Weights of a small GPT-style language model, trained from scratch on English Wikipedia: rotary positions, untied embeddings.
MLP neurons of a small language model. Each row is named by its layer, matrix (gate and up: input weights) and neuron, and shows model dimensions 0-191. Each number is 500 + 25 x the weight over its row's rms, rounded and kept within 0 to 999. Numbers have three digits each. A neuron's up and down rows have the sign that makes its largest values positive.
After each neuron's rows, "fires in" lists the words (lower case) most often at its 100 highest values on Wikipedia text that the model never trained on.

L2.gate144:492491501483495497520499502531477545510465513450519503498519530541486509510488460434511519491482464494492519478526499505515475450476500482482493515494469532468530453517561511508555528494507491526527512485514471541526492529546542486470508504541516518483507471490502504500443500495471535504523517492493508513536518511480511479520513500535498530503507481468516483487487491435524499455481541489508521504518481522473528509459502539505473468477557526480529477512450501491483505455488464555490482481472509492529496489498484494481458504493494485548481500502465455471517508519498536448
L2.up144:515465470459516511495520444474484491454513464454500512488486520492521540507517486511500481543485492463543483473510505568486480503504500496498492487564492496495469501482517466534512475535495477498509471500529507514515515489471490479466503477520483529524504504520490481499533490522522497507510506503488504563477541546485548486492500497486507512496413475495514499492542504516558483469525512475463471520542505465515507510477514480479464522496555532515519453501516440504498511452464540480509456463497458492479499511534527511511464484503499505502503512539478517511464493490496486505
fires in: "would", "his", "could", "in"

L2.gate485:450519458463510480547531475478524476487487466463510495466466528465487508497465545504533529469532493519488504533470471470507520542520499496499515502511488527473515494487478507523522501498507517514485553487508494491541475491474503477513461520484465533493482447473531518526446515502499458484474463485506502516472480475538472508480528505513545473474481527481552484537530509535514530473491518495501515463470503475473517456495514534512527521520496519457486489524453507495501528504470481502511500485483479540487461545483500556514536492456516498465492526531486459508486487538476491491
L2.up485:507510503509497534526492515554507490498486501475528514530525523479511472479485525496519509514479511521521525468555488510501446514521476492543458491512460488500487499541493520519490533506499486522566487509552502522489465475497527513515490461524513490506479465452474486510539493497520497547528499509500536513490485478461511460471467478465453516535521511462466488517510500527518480486463451498491473492499473487486541451480501439451517492553474502458465497516470518538492476496447489468506513505510481510486508499543480473549456503509513496496514515449504529524487521520510501486
fires in: "their", "s", "both"

L5.gate3:513460512514502490513489485468501512464513479491514478487513544493488566523478501474511507505512464488506491527494536503499541498513494481497530516474471503539534501501533446464560519528481536489516508518474534540513453510487496512469521498484468503520483473497514535463484466534503521494513504483490519526511488561482458514481554487513501538480519527462511491511480497518470521452513456489519529509471503504488509501498513443488482478496508503505455484509500490441519508504482478541520503470513554494536485486443477512547495464536483505489439525515467482523542520513460513516
L5.up3:503527485505424500529536492534488487496491515481498512520480463521484541514490520483472473444496503490509519481522475494501517485460485466511469499487554493511524497441550458457499511475523520467524504512511540507513481502490490530462454466510502522560449492511541531481492514493479490475516493451425474508473506480466496463472502483506507476449504453497497470493499496502477515464495523467532507510477522498540460509495493505478544493470530495513461484529526503544493488524534493535505496485528524499478526501479510486551475512503502484500467497501492505487510494552522470517
fires in: "on", "vs", "once"

L7.gate333:557474508536509510514511526483473465494528490496510430542547535488507488493448540505476517524472480562507490519503515491564514516486478514529501449476494471547485510546535470507503486466494456487477499495489549508517512521510525531512510492444496470493528498526478457531485509513501499501486498531518490505495498475510487484487523510496545512507519513437498473501491511461533492479473489515439519495507496450525488494515508494512483476488518486491499496513515534481456476463480478486468503496534510475481537509487541501542484509474514523490480481479461536456511469549515511487
L7.up333:477478517486449541472507522514436524492527533503490495518521525516507484507445505511487461508533518527496470488502497476547543461486488518521499488489518510494461510479470503482519495452499502477457536513508516492505469469511518535516550505492502524506530547466492533490517478478491533533514509448501505457516474518507473509481503486451493508497457504520504448495516456504522524565470512473449489475490528521504527497486479500510472499453484486539508450496452496518511518482480502530519518497495523523526459541509480499506501498489478527467509550501532435498523524484508482477
fires in: "after", "during", "following"

L2.gate137:504535488513486471488479528532522505535512498479521505522531490523455499503475497536438520555485535495502492514541536465518477480477488515502533483485462510490455485500477509487466536477484489471514500493468480511545454527528506466482505507539536485439508495507476465497511481502492492488519511488514488462523524500527516501500498514459524470540452496527498501466511515510525546489472506533524502504526479475538495498498532511445451472527498442512505439522517541503537471484442471505519525468485514477493544523520482506508470482483514533483503502502467528452521526501503487505
L2.up137:465513489510443494534491458472475470511481485470461459511490493541495474451480469460521543465517475540514497459495455496513491489450473485496506513451504472485457518469504526500489528516515527507502522476487503477485516467531532502479481497475484512497530540489487506497511520513528509521504516475523476515497505489504504446475501544515556492485548520468474496477510476545535497505527511509509525508510485519522501474501476551481548516524493513516445487485491536534492498472470492557507522475487473510542515487470510453540510532484473549501498529491489509524519483494527483546
fires in: "after", "died", "seat"

L7.gate251:492453433523453496537457486500512505516489482523476530525492495506479498512479478476497510540437502509476528482516475527518528510484517493500521519435494511484512484452482489527469526495480496482509478509492473538489505509536464487496501482501520480457482496553480490515517512491476519509505465479496486490443444475525493498536511509502525501505471486521468511462488474490480471491497467539515509525515515438465493481479499572516546523493455533467509472517457473461512509514505501483488492486535548528514508486534502486530526489501500468485483540502530492497479523547522545482
L7.up251:499492488479484488539510461511500502469477520474526451522492529510516541503471500520442478496486494562537530509531507519506512519485510460500479474498514506463521546486493502471482517457498522483545529447470515486471501460476476518502513514536487532478497462487464451548480523500457512502451535458533473491519553489501523492509484487492503502482488491531567476467498488519511551488525512521517472566516536514533486474511502541513512507513514526464495494533489472515554487488519519471493485471472559503496483491506515494518492495523502492498477548495477492493520488483501516483
fires in: "they", "members"

L8.gate255:520490481516517517517490465530491534484454451520515498477497519532515492487551474531496451514502538481526469465474496493497495486509459509516496486498493494488519506487538467499532501495517475508568488504509466504452500558485502518516508516509521535507490523502480504528484477484491511494520449507524556504509537539507471504489480477546467492499528470522490526495486491488523523528500552484470542543556465560540516488499527491506516537493490497492508461467495492527498518482495508530496497518469528538453460512471483532526468525489515532501513515474488444486524509498497429505
L8.up255:500517497490496473505521460547477475456502484506458548506529513541469484471527446519503484488491558521519516495506466526462526452502487513512537510471470492512479452522510451463475500488526506476535525493511491506528508483506488470498492514515519525514514557526485531520516501560450474490505485486509558515517484557548507510519514481522456475491467479459428485480512473452492514539494487515508529505498490502498532530502495502492471519482472503504492521490494476501488491512476504500529517502519488544513530484437499493496467497512510494540505531457545495483486479501524479495
fires in: "in", "inglefield"

L6.gate25:482492506531502501504503501493521493493493482490458500461507509521507469527503507504527511517490474473474490498521466533494553512466507497521453520534457486505518459487477476457531505514444468492494477499470475463494530464497499483520480446530505506455480492495505494534509542501497502547481496481524512510484488567540466514485506505489519501460484520484514550522471500515503501447513457486483503496492531458511473531507536518506542462479460488524504493441489537492482529533479510472522512487465518535471515497531531462468493502534469542475521498521506497417510481503504482473
L6.up25:494484495516501465520479495490511494495513509482478504499537476477449472482501537501539453453482530477477478482489528514473528588491482486512502489442481533495464516504528470498501517486537471485549483506464470509509520517478506528564476521504493533479505504489507508514511553487491502508476470521510509498494474506512485506487496467517526520495509520495475508522525533481504495464517488523456503522525476535482473520462531474526451497502484546503519516488490514524500509522494542498456527508571487503546558526561495479502530516472479497507493487458491532445470501505529490486
fires in: "national", "central", "air", "international", "studio", "country"

L6.gate241:503502477511488502502501446527480509468475457504479495463493499526483513526514477468471495508538479500516513486499534527509512466475537514506457472493513568533533517504495494492470530451461480514531482503557481529478498501525487493468486512493517511479505452534535435511492487489480493483467460518469521482483526496531506482477495495465529527518531519472490526486458487509535501502536489504506505530510500488461537545471469504485480459481460495523504519528475468432517493477516498466494511483506533543533543486523462514465484552498481503526460505510514496492520489503556507483
L6.up241:507525479514454528480489497513491507481450513527485503524473519510473476538523530485448525477494482504510521490481490501507476475518518496508506489476524529474505511497481494490459543485453484477515502468528498487522501532503502531491479497551558490481493486531489499482501457485484517530453457507506507499509505510508492480534480523446455477506493514437476465467489501513525530502527461509506515532514541451477481538508460486529493449441511540481529473563472471488503482528531520480509466496547528490486523521535525471486524506515516510530449522519511471484521510528508526479
fires in: "they", "people", "members", "women", "students", "player"

L7.gate8:503516511479483465493526459524481516489497497453477505460580519464453502517524479507528503528482454537460486501521438532508529516513518519514479485559514559450520534512513517475468511517485472494517487497477472522476534483504531513532478534525478529487501517492465491486468451500501507499505521478521503496488483534465473514517496494544531532525499496498516508519516450522518492515522510486477472499507492493499508495500505511478515512516452516538440537450491519488510502476447490490469484515491491537497493524451514509504507482504514475476517474534458516498510495520550500446
L7.up8:482510492513437488489510481491423451514533506477494513478513536501503475548515460488516520514475480480478498488521472445568475508496494517482560526517508536522482456518508522491510545499515506444484471503505502498532516530498537496495488502512531534452479526495501474498494477535491524514504497485516505494465501482507503490522522496478506467551525490483469503522513453475505457485508524495452515490533542519515503514520455516486509528453450481485477482480490520517492467506504516462505533558504504488448510512520491506522514473509472546507525504527494522440494498520518495483
fires in: "united", "east", "west", "north", "south"

L3.gate416:437512498493515454497490484505543561530503490485545533446450484493514534504529512501501525523490481499532471475514453462516531473539526467512442484521532510477565479513519479523512522513469479541519509520496478488485527476514521445502473516497460452504496488535466484519499499484525496547487468534483500524504524499539499500499486489494495495541501522469527473502513576507477477487480459506523499456471454544496507489494516465491561504521481503511478493500468501497495490475522521533520507483487478491481484494500503505506499493507502504486471477539520487495544517496495481541
L3.up416:500478512502471508564492507503556507499448496510476513500480526497467534533504543487478477500497452513496488480523478529504494499524477515523485479474477508484490466505532533500474539502497517448517497474514463452520478513526473486553430509520544515497511525476509480550524504520514546491509482489480466529466470494487573489494481477514519474514516510515497507480515495502546505464477508465473475468508510487466458544465528526485516494459525492500479508486475476522474507466488512512492465481529481509480518529535524516478465511525457466513515507495502494518499491556529449495
fires in: "their", "its"

L6.gate491:538535493515556459509504529476476488486496491503459495520515501482491468452507441470490490540513482522541492528537453497519509505493550512508470492485457513511458509489486530483527454489483490478512491508517508567514502501499501521512550472462468543513498530527459488493499490513491497523470479471463504513474485503504471524493456446446489508444448491490470481516545515500443480514492532534493479491517508531507511517530518495533540480476510492506521503489515491484467529487493512524493493516478536536535511519479492488480453492498523504471560477475500479517500491492493511463
L6.up491:508431489466545482526542486480476490483503494547495497508521501499502504499455513509497483500500532496498502520471490499581524480473509532522507505493493522467521499498508520507523505487463458456452504494453448516501527515523499536477512583491508514499528512503465499497552476529509563534522536497489531502483515465545524502453471526488495499489464480497537527522480482481468510525512537506477472506488509507483506449501473505483499491539509503513453520494475447518515497493498476474492498532533521517540474485474503484549499487450497529494498473467518485527497508508488498528
fires in: "votes", "in", "death", "goals", "sales", "majority"

L3.gate355:484522485507530524537492494503546525489466518490544479466532494456496521508464512508489531520520464483553488507519499468466526509495472508513508507506487471506459513510510519491517526489475476506492506503489480527506503495510514529535528539478532516535576475542481522483494463500484555501515515472529482534537487476506508455470450476473528502524518495505486497489494476495508542503494484461508511539528504479548528516444492478473490470477505482506533450537475517476469518466474498522505478483521523513440481515503458509509471519529496492481573527495456471485480497525519482481
L3.up355:462541501493526496514502506496529493524457473539493476490511525457500472507489507519524517485507483524478476481516522503499449450509501484515533464495510508510456495502510506515528524502488493500512468481490500492514477499447545534533558491544490541516535524503448540509496469512487521476569540488542475516535494526521525483522476491454478452484470488481474508481501516503508491501485507496510493507505512514509469515472489512464572452447511524519493472547481508520462509471465537485523476514557497544445487513514499520536509474495481471519519512489487489528499471517501491516
fires in: "after", "to"

L7.gate284:508547506513498509481522486539512475544526519498525542484486546519510474507468503478499517510534468493507491462442499478535543473477466495508481477521502542494540511460520508476500502479500500517456468496530489518438512525457517498499473494520463474478532462511523519500524456507498495461489526519520532541513525494459514482500473480454465507503553512555460520504531501526442536465512482479516425493525480496533475491473530506486535491517503497453502472478505484495510498478501500524501490488509500470515496531531512522497492512512504532464486493512472470522466488539492468527
L7.up284:495477491496461479549458524528518544520546492476489476504458484502514500490465506492492483489485490538485564469493550505544506476506493542532489483486507514525456556516499477490467485497520512472551468476509495496499558500535529493449479523470527501508515518551535471483490498521445480465518513521485545504489484491522519512510510551495490479498477484555508474480487541514523510508502488482443515499492512450503480482480486550491512532478488493516523545504468491521450491492482501483503528481508495478530482511498464554495486518505514513475506534523504529482499506492544535511
fires in: "one", "two", "led", "three"

L5.gate329:501511541528495482445513463472547487469532514533457523511468497494483488506524512498499509560512518507495482499510491488518479490516488493457508473455432484517555539511511452522461503466482518520499503480492498485508518496484489512486519484468514525475491550524519489496489498497540473493519503493494521474527542429484511522537500484516472547485535513449470506502495478478492507484516520448494490498499507555484489526511498530488474495441506510523489469477477472507508497489530502504516520512530526555486497471499481494513516540545480551497505488492476529516508470550503461447
L5.up329:515499515482491498541505479526484495482506489505510504524536521470485515479509475511563524513562515491517478499451470480498519475473524457516509504489518470501503519485508477496544519489451525484496461512496471507488522491486468540493478484563505510470481504526532493504456509485489482514552503498541515469478484460534475497521491501497484566501521540491536506526487491488471542464532492502460502478504516503477469540487466525497526463512523513541468502465490458447488468515516471510507545501530472503512502436489522536504498460493468505496529509530553478531531523501516505531
fires in: "on", "in", "once"

L5.gate128:527482498498493505543502453470449502497459466517488491470488522502465524515514504502565494488521487508520520461501512521530520485485484507470480523480484480478531519486490480499517515487536508467541490553554506526489521520457522477478514476533506504512528509467530488533567461528517517514475472479526547489486506507456475531487522498484457550521480530489462527507526496493445547492476510483512489516518463474506506502524470505474484480504488472493517489503563487479512481483495507488531507503483508502524460536506500485483468525517479479447488482483500462542517443516489467465
L5.up128:525480504521501483482480477511552481469522483508457501482496505543465494517494483550478500501480496475549510479532454518485531495483493546501486517504462490518500473523477494508514523500504494501511509523506455504498558509505524475502513526537554541511493478496498497474532503521489492460512477514523547504535515529468482530500539513506517522489450523472506517505521509474502520470496510505525536530496438529495439502508460517490553489479501549478542505537508490513506479524499562468523505526464466473500463499467441480498517501476457506519464538525479486489462482505474495472
fires in: "in", "real", "revealed", "review"

L3.gate39:471566542505494517492491466536507479496497525516505515516497551528458507497493510506477472492509496458524495541479511473505498519502452566492533497502503523490467538466505536530508495475480497504533500481485528531515545521517514507513519487498481468516529525467522498524489513488481495509487516514523518492504544486528522438469496507537528505516479529534476511484468482470537483509506495455495465506542482459468502499470476522459502517462488463538459471478452530500480473523478522486481522517496521474495490508487490489531537455521559505492512491481540504459482451509450469517
L3.up39:498503481501514486474469445508497503529551508445518555503478487509516485469525525464482476482474574516540531499528545490518479488489513511501538490468529472495503519484499497454511541476525477474451471502498522505496477484519521542538505514531519471492457560496464523478505490486472493509507501463530518494520517529530524503492487540491519529519535484473502509530479474531535485488493486486512500479476523523479487465536473544500474545485495513491457469545475492496500525534511503485480487524501512527508521497516521462488479485499500532566525539498514485497471493548531486471
fires in: "2"

L2.gate392:496497516494502477513490483520459493516463519499496522484482494471480465512515470480512528520436483486525504473550446555507539493468517478473455490461512478467508528471495473496517486498490519521528515496489534506488505523473496461518511523533526515461476483513461459475508511514537543465513479481523511529495481537516463547517506520479449500533498494500528519510501504494509527544477488540470490499518519449511502478489498510557525452515486502510487490476473509483537527499496455455489505511539546502522477499447524521516496527490504491548513478560468494511522472494512548499
L2.up392:452499529486529479499490485528491472471469494511489497459506543543482536522536494490517502460495509510514456463500531475492436457475462517487441484485519530514495529547460512510522497489487512527496499499510485525501449521492550517483530515470527529566475534520480534497555523497489502486529488491515489471523473523492495511486499490507505511486482515463518476497552493535479510497486545549478529483498514492491527498514505530507474512491487511520504484500488529479451500469493532470516518529517559508496567494520502492484509521512499488526510501515499517452452470484534449484
fires in: "south", "army", "central", "west", "royal", "east"

L3.gate182:493505483495498533487472498561508487525508500513504520483501510541509479534512531546484489463452538503553515498481462484500497475488502505484488514494542521522514553466460471506478460489502479521524514491534506453467546523512486465505520511466490505551461494502497532456506456481501488469518456510487510508487493506506527506499467489537510530507505515519450458536517454547552560542482502480481541503496495504514501494468540511482536506505509493525535464484529546488512451517505482503490537444465490504501527523508499500508508511485505476482517479505458471473473502533493469501
L3.up182:537462496474516509483462449505514486491511475509537455454488518536528453470462510487510498473465477510530498510496477517497468515511519478503481504516532444497539529508490511514472482503507511519524520514502465510554516440552478481483499481478495517531491452484467547499476481482430519494488479508472487533492469504488520498511531487503452509502484500485482498500532513476547538492495524550490547487490489541465509485476488472530516498527501546500509481449513491508514496486515442473510499494535479483498510454529523541479513477505486531463516462460507478487475502504512490472
fires in: "all", "three", "orbit", "two", "alliance"

L6.gate74:475485492506469495463523458505466492517495470529488507530492514498526459496524518510514500515461505545515494451498529460546437510512485500513477482482480474497503492469530461477506519505536511507516517524509471544505522529504490437451467467476509501463472508507525523509521541511493523485524483507482506472506494471484469503530531500522505503534524531464499486454529515530504543491519470499515535536508508506547520515510498490476510471480493494545484425546501467511515460497474494518537517519516534473500528529516494475540506504527458534479464476526487494541541537518507480472
L6.up74:539516515468501537482467497504464518524523516478516471510493490528505475517473497483501513503491494500452510503523480460477521500502506513471507494488512500450518502492490529483495482531478545485494493463469487511513504486525480453463486495542497512483478535510525521510484507465499492469531500495485488461454481521483453529459526483496482516507526493540439532521489522536528527499525533525526530511524497516497459506479516485491494508500530464529498507535516460561489531497516515542540517464488547449489495448547502525512512475472437509519445529493470473495465496535534508542
fires in: "at", "on", "leader", "section", "can"

L6.gate127:507496505461458461498500476528500534503480490542478516481454528469477494491432540508548507500498450494524439502513531538504500500459497514532498478468475485495479487497536460486510527465557506536495537530481508495481506525495499486468496485488474531496489515510505501515457534498522554503515484503523498463484456522516477513548518555516530471531477525504527536493500489537506503489514513493508460480507518492448505444529535488486521505522492488521457459501508509486518451501498464500443509504538507494487526465500481455491475482487515508449529471489490501518491511511489493517
L6.up127:503484523519469525522501497491508523462457466496500552491505472481532475482511499492543512524497541511538466464496494499486431513556497468515454506482458495508508463510521516506497507511510494546466514532499445542501505520507547472485488510523507503505466498474508493495458508505527489493493512491529529535547509503552473521519481505512526518533468505469539500468533487552496522525495501490495443511514498470504565514528529472527510546512494485487522476514507544507542444503499498523530503511513504517512490458505495501469491498503484482491508487537505542469460570491512518486
fires in: "about", "high", "finished", "his", "their"

L2.gate364:469535514526491483472479438515462491504448527515467465486555519441514472532503530507520521525481516542519446472491453517493481440515547499519473512535509517518545487500497447449569501497486516500513503505495508517509509483457502488529479450521462497511503495495535463542520523463495469497452508552494484494474514519502508453476480521487471477512511493513525496479538492520524492492520486529504473506526473515480507522501508494511528537493510489510471481504522503473516487486495483506523524492524513536507480477496432514503504536472476492521524505521471492459520502511483520506
L2.up364:504472518494499520502517485508532510519461479508453478484514551519491531504506549510513519525498507501517478508528472496548504518524511486476472476511489469443495500501482485507478530462491478457513468492504512512520511486430490519500459485494508514517518503491539521489508466522505482464455514523501519524473518544522444431484434499433476505526512490483469468510469497482519535532490454533479496506498488469507523483490559489502548510536444487503481548526507505518526498487482480526524476484476469500515513520486485525539492465505484515521486495532544516533521508504501528484
fires in: "which", "both", "around", "between"

L8.gate371:475499467500458499519469506505546486518490478543482484480508495477486543512489498428497502533506529502496523452502488480510502527507552530484491490495458492531495488467507491524516519481521501563542460488512497541441535507466476470513559468473477503508470527503561457536510512479505515567483494503497520527495522516505498483489529492485467539522509495494485505492499543503518531510506498458524487475525543474505506548503479521489465493450521487503474517495470485478496498490475483476506473484467539526501472480514491489518458500515512537486533521513506466509439500513516526469
L8.up371:503509505546474495469510505527530457476513479458462518516511567494512499488445498494477485466516517518469473522504477466506511477477472505514523500524557503470526495498547509479500521532541471487517494510493465487513495510489475517482488432499481496510491543548473504522502481537527507487526520477541482518464441506505486511499507534545527509533465512515460506524491504496514496518482445508444494517545453517489506493437480541501438482518527516552511490489505458481508475504503511530525483491514496490511479472484493522495477511511483491484530506482475534521472495461493530485
fires in: "in", "during", "at", "over", "attended"

L6.gate192:518519475470460495505530529492452475433475483516507497495480520496450530485532496513541491466501475474446512481478531507531518535554487496445475524521519550479472537514504482497535469464488536458513476517523500508476475525522465496500486518454454483521509455510469498531484464516530500510513478514477545552488463500476463523502516466522496488511513492498485493489499529507541519482505486492508497499518496511492536562514534483508524478489463484491458507460486519507484537480480490478485507517520527483505536499456474499521500520480519458486512514496514497474483540511532546476
L6.up192:505506484514484503506562503512514449480502524533507530443535510497481487502438505512507505546513491527449516542515534468482515485539503487534556466496487495557492471466519488472489527517491531471478454486484472525507463496502489485512526513487514500484529514524512530558502519455477525491496523482477510512484482514443505527497502510483532492471497495507484542535532501533526504516486546536474466503513505520512502512491516511503526506465509509495541538480483491475469463470496458494494485504469447530442519468506449492489480518474481497512487503460533487509547488508495472515
fires in: "paul", "also", "ceremony", "philip", "samuel"

L7.gate413:505503463534483521553467480489477498500487500500531502499525516476503530506468486472476511562484502498486508540484495518507478468510506451575441559475502484493494492508504501487498469522506508554524476532448475524467518534492504491475517510488484557479492510472522500482518478469471510471468513498470500528524499542520493490470492461499537535450530481515490514560478472478508497481519484493541473505492510527455488487535507467520457504497518479487498467505505505498513517505536504500470496536498536505465523448512497494521503508478487521505511482526494453508523466494495542431
L7.up413:472510510498538478485507499474515499510506519537456490550503458459547484511452494466489470512517478516515493504526450510503472508539542529529506472509512514532529469452512470489487504512494503499459475529541520486492558522493503504498488506491499504470499504490528535532450502490504490447492498456508449484522482461456502489470514528538525496505449530479514545513504526476516462490478483478561543505522502532485471472475442521470527496480535522505528473478535481488482479475500489513522490512509475487490470460502490526522534532473502473502537494510492494468515460515491502476
fires in: "on"

L7.gate89:447492465501506483487473481586483530488481538512456520499520461479496497545539471518452484506562489507494455506521490504521533504493446473496490499538487496511477528494510497485517490514465490479516474490519447526470484528526517430469503507485480534521546484488469504507467487476491521528504494468463504527548500459486493532486484501516474555512490481511515475505508476534494508491523538482504575519510522531528534530459532479493493483480501520516483480499508482469531476526510478467488528470506513512529501518494542498517503504505511551525497503502486524505509479515531489503
L7.up89:486470475517486500504507518525493496444522498522477545510505452529535456524481522490447530533534482494495452516514501538515519465478486495482567494534516521511475569514488529512540503501488515481525508482542461465458497546533471463465523483528516526494481512504465492518531454498490447491484467490474470495489496502504531529479506518495491508510474514490521492477520475486524527496542449511553509463479476496526487485487498501498503511475501525498474477535478465540515519564494496488495498479534478503472459513527493499523519523526506518508465510477497512552469501496472490505
fires in: "would", "can", "will", "may", "could", "should"

L2.gate341:495457425488512524493522527491479498517522553512478464523495531526480496547516500493501495516488512494531543508489501512525516514489500533529531521515472490506565513503478542466511521554520480525518506504573512504497466499528502500518500521553484500511503442535480500471506488502502505492493512461501463524506501463523505482485499440535510486520506499475531491465524473511462478504527519494494500488514541481526511460472531507535469470433490447506496483455520503496545492512495454532495507499476531482494480478495492535512453518487488520479546525503502485479523517529525529483
L2.up341:472516479471491475482528490503490495460525526485497475513513533525452530473501488450528499514472488513484477461486526535494473475512478515534533490471519478532552540453477499512444501506490489483508469511526492473480485466501469514472531527518495503551540476517452473514492517484486508535446512509546522527487485531520509461460484496478496530553489459491496487518485520485504466483511484482487520477516498516539488472507473491487503502467515526508473487517477473547467470463498478528534533515507478516517459526492507528491548523503519510488541458487506500492525464565474532488
fires in: "may", "would", "causing", "causes", "could"

L9.gate448:478479492484475499463474500483550513560549494540494491503495513483523497545500543502463519483475468510526500458479505514539507514481507475509473490565513510470489540456503494495481491474506476534533489513568467537469531506494459479492507525462501464514496509480563533481501455506523482511480491498558469508493495501522501482506524504523503522504501516466449532513488482553513474510486502474522483491533448520508475473471537539450467500508542463519491524471502476512500498500476526476487532514464503500543477522513540504494504487489535506532491486505500486507494502537523516528
L9.up448:531521496538492487503521465492516540529531516526506520488514470484492468548491494521506501496475494466484468478461543484510496496461505507521484471485526475465513541505522525491472509546525484525497460501501489529504530510544507456557445542439494512494458543481531524510430473490493492516517505512511516477534501493540569491517464441486519496533488497515532515490500480476456483510473476501497489489504503504482498549479468485507532460533505492438466505516492502494491520483496507438499514473464473502504520506506468478499557513500521500479484483472507514486506482518515499514
fires in: "of", "high", "two", "three"

L7.gate85:433496461468496558486460445517547502488492490486501477585499504519516491479523485521461497463495523452502505518523469489516486471492500496539500486472470492503464480493507528511499469519499520440485477509541517541456519478529543495519532496516479502479521503483490492556520508485535512482477497473501526501501489490525493519501491480533501527537498490470504513468507483503476530470488501519543505500437496497544517508476491468494525499503517486487484556499487441519511519521468531457505500472510501496582502482498499501486530509503515497494492512548457513531480496518506511529
L7.up85:539489535482455480465509443480475517514500493519454470492544520500535490536517529483481493512494496510502534522488566487536446436497512523480521500518504487497492472495547499503478501537501480462522491494529474506456505489489424472483487567474511506519526479495479508465516485490494454550517463501494515541534455470486463502489507493498512489520490484532529506513492501520497558488495487546522506511472541502495496520504496527503526538497486525510554519512496503482484526472491475498458464501489519469515521503480499525490521515494478496521496492486524527508533509556530542487
fires in: "will", "may", "we", "weapons", "can", "weissruthenische"

L2.gate397:517487525482497482469521459505511483522474508504505505545479489531472583510503466473503470555434569489497455493499474476509498500478482463508483488490467479475480513521511484462521491485517492494547480488505498527510515511483498525470492461536474532503529500489502494514524468511498474495510491545527519540497534520531511540530502547463509519466491453535500492502499494513493511448487442456493510507527476515557537529477516497488437488490492474478511533525469501486489488482522499529518510488489531544534491536489524518545490497508484524500494512478491513521540466497474494491
L2.up397:518518479495527515523516500515524518508495495500578496484536505497465506486489529505466529505452494504457486487492498483493496521509487494527517493513443501510476484516512479447535500496498515464502471488499507483522540488522511498537483484532542528459532499507526449516517501526513435436475503491511520503483505500521504538509487527467501511478548468502506494499463451488498502487519489474481523510504485499500516501513514455515518482477523421503505536500518492516479460444479450504509452504488534508476453545510530525546500521526472549484521496530507499494547546524484499479
fires in: "in", "information"

L2.gate240:508524509506493457524517501510510534507466479492508496482463512450522503483481490489521463514549496520507537476528485477493531526493482503518473481490516486483548487510498523500520489504516522469507490509509508495520535554510480516511536453513514538468515544482500486491512530513525469454517504486508468485508491518497496516507524468509443506523527532506509523450500486528457488474534565482469496490528533504532493470512512475511518500544483493490452452526494443511535471490540463504524471517448493470493500525493496490532448503496481465496539491526507515530483543463429461500
L2.up240:464482522506491520490523518506522516496545466490503477533485509472478507486510483503497520514486505499487544514505474477484534516482519484523511514478457481468450477495485505516548519487498515465509421479522478523483530558523494498499521499513539530451534500502532484540526473523487528477520504467493521507482479511480509520496500471510480549496484508546469494548443469464449496476539547455483519535534471523538470477484488453456482477504511511484481537493489477508504494503490475495543472517523502525483458507508475488487455508516502526494531539556519487499506501516483459503
fires in: "in", "information"

L6.gate367:473484463536475493475484517558484534489507505507526532535468481558469492491486536505543482539442489498493506493493484553481466530544479494486488482436486493448466489506470554536537515463531477486458521516465512522478527552488504482488474518500507493469489498494472492497539521520510534520512483506492481482487500485480477522475477484518507534516504458519483497511470501508523488497508489494481518521514485506506482519468476501494522486484491475563512501477469461517518536491448502493476528508471554480502573516487480453490530491515505499489501481493502532541483485504470467492
L6.up367:497507507519494526507556477498515486496466505512487492481537559494513517521453454512517494487506487483517491499467527491502490489483478504475501472521543533533450500495510470475476510497535474488491492472554513518491453452463490485526525477531432475439500499563476530477539484494487521510514504468490495547509488489511513506525515523466504456479497499460500473504495543481491492480511487464456482518486550487499547462488531496495540544481522498507481521482469493512533477553493466468465476487530488506490475500513518513501502540483496480497543515466498538471485534519523492528
fires in: "also", "1987"